Weights of a small GPT-style language model, trained from scratch on English Wikipedia.
Architecture: LayerNorm before each block, no biases in attention or MLP.
Training: a variant of Muon for these matrices, 172M tokens, 5246 steps.
MLP neurons of a small language model. Each row is named by its layer, matrix (gate and up: input weights) and neuron, and shows model dimensions 32-127. Each number is 128 + 32 x the weight over its row's rms, rounded and kept within 0 to 255. Numbers have three digits each. A neuron's up and down rows have the sign that makes its largest values positive.
After each neuron's rows, "fires on" lists the tokens most often at its 100 highest values on Wikipedia text that the model never trained on.

L6.gate26:063116155134147104144087129157150123113183135070160122104151125098123086163128130111132148107128105115162075171154132081111159154105102054196137176164159133117051163100199126145062143109117156131156087153171150130114132089100095142158197076163108121145131139144121107112106116164119165188
L6.up26:090137091090163201130071114119129102128149153105091172146159124102117145104117173102184062116075089116144078112101124096170129147140204133172167124115121112180024154158191083163098142122118093127147204166094084131117129118111151116134173080172159190145125093131109134109055202156131105150
fires on: "al", "-", "m", "ver", "r"

L6.gate373:114129146029142150160188123096099126087080096084105141094093103107146132135151076158115131170113150135141138125117133117087098077135084139136121169129209132166097143160114107158143170149142155139112117158108142123114142125152088167108151121183101129127148103179120132130116129169089130169
L6.up373:063163092122130142138192111120199122085182093078166147089059110166094159139119127151111180100126113118181190077136093079139179112136159128099173152086123135117132185085154134135129109119202152129091171080120130160144088104169165173103109091075155139160150113115120155118153090160121101115
fires on: " at", " (", " ", "ound", "ail"

L6.gate266:132122177139134065159112164138165130181176108180062047129116186098126139147160129120159134072120135177166117119128120130138152048131122170116081162140098138140094101098078148153048146135106165112176123138155137139158122134096099098157109123146123124158165080112118114124142156132164119144
L6.up266:048144139074105098173075114112180163130109157152138120097069111105099121119159132132180099088088069177197136128119104114135146104125129154142141129134103175146090093158151133147114156133106136143167115112112155152192109087132131084060154182171122141109068133088130094129117152128147104144
fires on: "om", "b", "re", "ul", "ir", " sub"

L8.gate157:130109091180144107146117153116105107141141073123127143173098073072122106109117104123130133109155117132147094122123137113135099142110143122158138138116152094074154138089174124135103138143079090103130117116158163095136148172139112122157228095087133150071151084149134113147103073131136135189
L8.up157:130167151174120167186134119105156157100160098128122087103100126131125130100131117083137082143135121107146173117117148149176105130091142196114156085146132149125171131189155157177078128141148146157110113071129181131092155094139078087098157110086129081082075074079087173091167114137137109149
fires on: " to", " in", "ro", " on", "\n", "b"

L8.gate292:095103131171125151152134160132116103136132126140192098106124109118092103117112138054123137123181198154161163151128149135101171142136180150148119118164158075034114106134125152085145074102129148135109120152225103138099174127104124151097176097093094110126122145084141142150087142165149146182
L8.up292:120076175127172190120173169127145150083088123116178094081131134157144114123117147102112193104127211085142103154147125120088100073100131127119190112165137079100113071165094209171172135069117120142131111205185126139159159105136165089098142169097129204106064117131111091119133164103156134129
fires on: ".\n\n", " |\n\n", ".", " the", "\n\n", " |"

L8.gate354:163133124121166164087122145115089139119052113133122120128111205097171123172122160113147126139105108152069132153162137048103148118147128154142065182092128098139122129161088159112129095157128154139126117130106100182132133146133109123138087142116109166142158117064101144074146080195172152070
L8.up354:153115105137172101102142113160159115102079118142116099139110112095134123163133128098191124111131043151088152160102120156099079137093143207096177164123187108099091133145108161181144109143137161119156122143075102091192201200147113150122135181120155135149050106146107071094141086097093134076
fires on: " ", " v", " s", ".", "c"

L8.gate109:117145142109167093094116123095110144103152177134112156128047101081118173205087137162144177084067167112146208070137072129114162042185109137124128119155175128124125117151121124143112066104144166125084176157080153084193113146166102126132100123116157129151118105142087120124144132148160158068
L8.up109:083186141131152123123125139194107081104150178109165180107124115122173133130113167195135123135159123155103148139085091141170115111161144127110138138098141129093151156119127178175126083176132092114131160160104142187131106159147142156092110140047109089122149141089083085092127131077106160086
fires on: " ", "u", "|---|---|---|---", "ic", "c"

L8.gate234:133110107154160127184131128171114100199147131176116144061194114121145100077144115085108115113130176098079112110076141131104133109075128135108146161162058077135099102107078134167094181174120220125124074095116145146104160102163114114112117105070140135127194126099116143174067196139114194113
L8.up234:179167172124086162126132142098114113129135118156146100176179132109116192136068085117161209103157127125097126100168101087099127127124121089150079164172079083116139076091167178170124101124134122136172133136171137135099174117150195131101086131055153103142138105131090132165154104117159194118
fires on: ".\n\n", " |\n\n", "\n\n", "a"

L5.gate346:051153150130133100110138183166090098101113132078131131145117162113096150142192071157072131131086135124123101149208101129078142184099188127108125159154067118197144105115143076076091131081183142076169111111106104167131099136142125161118108146156107145158126120192154176116164151177118129132
L5.up346:145077153118148159095179132161127053119132166086130089150120130167235156165130109120095170146149182082125106147142148108147143115128094093139168081116144131178140132145156136057121191104117128167105148097100108097108061153196104171171089099138102185125098104072142121105134141133121171167
fires on: " first", " number", " only", "ly", "d", " last"

L6.gate12:100141063161131129097085159134116104125141178136172108147150137158116129094162082143148187115114142120149100090129162190116121136085079170106171051096123095102163164099099114136107138044092121116156104133108151116038119128125078185101199131165147168103099126166121141149113117145145136218
L6.up12:114155102115149116099116140148103159156139160071160119114140159122135124067140195120081151129163138138126123156162149074189127110081106132093146089130183145104154061158186070172127134151148148068103094087142187130106105129120130134097076127094147119095134107107141171120075089164096146170
fires on: " in", " of", ")", " an", " a", " on"

L6.gate67:170128109125122111140090177153103129161095103196153171132091158105127079163124067125190138105146112142148111077136165066106101128098138126137097095210170064111035089164155091120148103148143162101083168163145161145105123098117160126161183190166141104137158104168109101083171108146122097141
L6.up67:141132122074126173138148128116118090096127119046084153144089153100071105140075098135106100105122156206134073069127081107100132052161170127132188121158143142150135167135100157142142095062096159140084126145075102099153133098087141149179173195179134131159160129141098137072132172134098146129
fires on: "|", " |", "in", "ep"

L3.gate170:125173157184140100178112129179194120148134091175187109128140097139113144109192142133087157065114145159148130112157149139181157099147064139090127038166146169107106125136116160134092117061170100126106140108124139199227090136086134097138101127101152138158098143109133136142174112140077083120
L3.up170:145158178155154124184170140125139133127152208088105111142149147107071104130142074125143155080136128134160103105148115102105137103103128110121144091160169080086124053166141153158111113107137157157166144085073139134186109089114112074153121104116057097130142121118167079134113120138136121083
fires on: "b", "ct", "ch", "ir", "omen", "ict"